config = dict(
    num_hidden_layers=16,
    num_attention_heads=3,
    rope_theta=10000.0,
    qk_norm=False,
    attn_scale=0.125,
    tie_word_embeddings=True,
    beta2=0.99,
    warmup_steps=362,
)
MLP neurons of a small language model. Each row is named by its layer, matrix (down: output weights) and neuron, and shows model dimensions 128-191. Each number is 50 + 12 x the weight over its row's rms, rounded and kept within 0 to 99. A neuron's up and down rows have the sign that makes its largest values positive.
After each neuron's rows, "raises" lists the tokens whose logits its output raises most directly, leaving later layers aside.

L9.down62:56 54 39 38 48 50 42 59 60 42 39 32 62 70 53 62 42 52 51 67 45 41 30 77 68 52 44 59 51 50 59 54 49 70 54 57 66 34 65 46 70 72 57 52 54 63 60 66 53 54 43 43 43 36 35 68 80 55 53 27 41 83 60 46
raises: "led", "ler", "lem", "ling", "lers"

L11.down238:61 47 49 58 63 51 54 39 62 48 58 47 60 45 49 67 39 46 40 50 47 49 28 60 32 40 39 46 41 42 29 38 52 43 38 40 52 56 62 36 35 50 27 61 56 54 56 53 44 44 37 27 37 49 33 60 51 34 51 38 34 67 39 44
raises: "uring", "oria", "ory", "ories", "oir"

L11.down507:34 40 44 63 55 40 40 44 54 70 52 63 54 37 47 69 51 54 50 25 52 45 60 59 38 32 63 41 60 48 32 43 62 21 35 44 61 53 51 66 71 50 35 46 44 46 59 51 35 45 61 36 39 64 36 36 44 41 56 13 54 48 40 52
raises: "i", "ini", "e", "oli", "ett"

L10.down204:24 50 61 60 62 36 69 40 49 60 36 43 41 57 40 79 41 53 57 56 58 46 43 14 55 73 42 38 38 31 50 22 45 40 44 46 37 46 39 58 49 83 59 71 46 67 60 50 61 49 31 52 50 49 42 48 55 59 41 40 54 58 37 57
raises: "uo", "ude", "uted", "ute", "ural"

L10.down226:36 52 48 64 54 37 47 47 55 57 51 19 43 41 58 63 41 34 44 56 56 51 58 57 65 65 47 46 42 47 61 40 52 52 49 54 57 42 43 39 68 62 53 48 65 42 67 51 40 44 35 51 26 22 64 59 39 34 60 48 24 54 32 43
raises: "6", "8", "7", "5", "9"

L11.down441:70 53 45 49 62 54 26 70 51 58 47 72 46 54 26 45 42 51 73 69 52 39 43 44 46 37 65 38 33 47 58 51 55 52 29 68 40 57 51 54 48 53 47 55 60 67 45 52 53 61 43 58 42 49 42 44 51 70 07 52 81 52 52 65
raises: " 2023", " 2022", " 2024", " 2025", " 2009"

L9.down438:37 72 43 41 67 69 42 94 35 40 46 55 52 62 72 75 59 46 36 54 33 44 54 45 58 43 53 65 49 48 57 41 44 59 37 36 65 60 42 46 37 77 25 59 50 56 52 55 39 48 32 42 53 75 48 26 56 37 36 36 57 23 52 54
raises: " Mean", " Despite", "According", " However", " According"

L3.down316:73 59 49 42 63 62 55 45 60 75 30 63 59 39 71 86 50 47 61 45 80 37 57 51 37 50 63 46 44 45 34 64 42 58 12 51 45 46 56 65 48 53 53 50 55 53 50 56 65 65 43 58 51 49 48 53 32 72 76 41 55 60 59 63
raises: "s", "sen", "ous", "str", "house"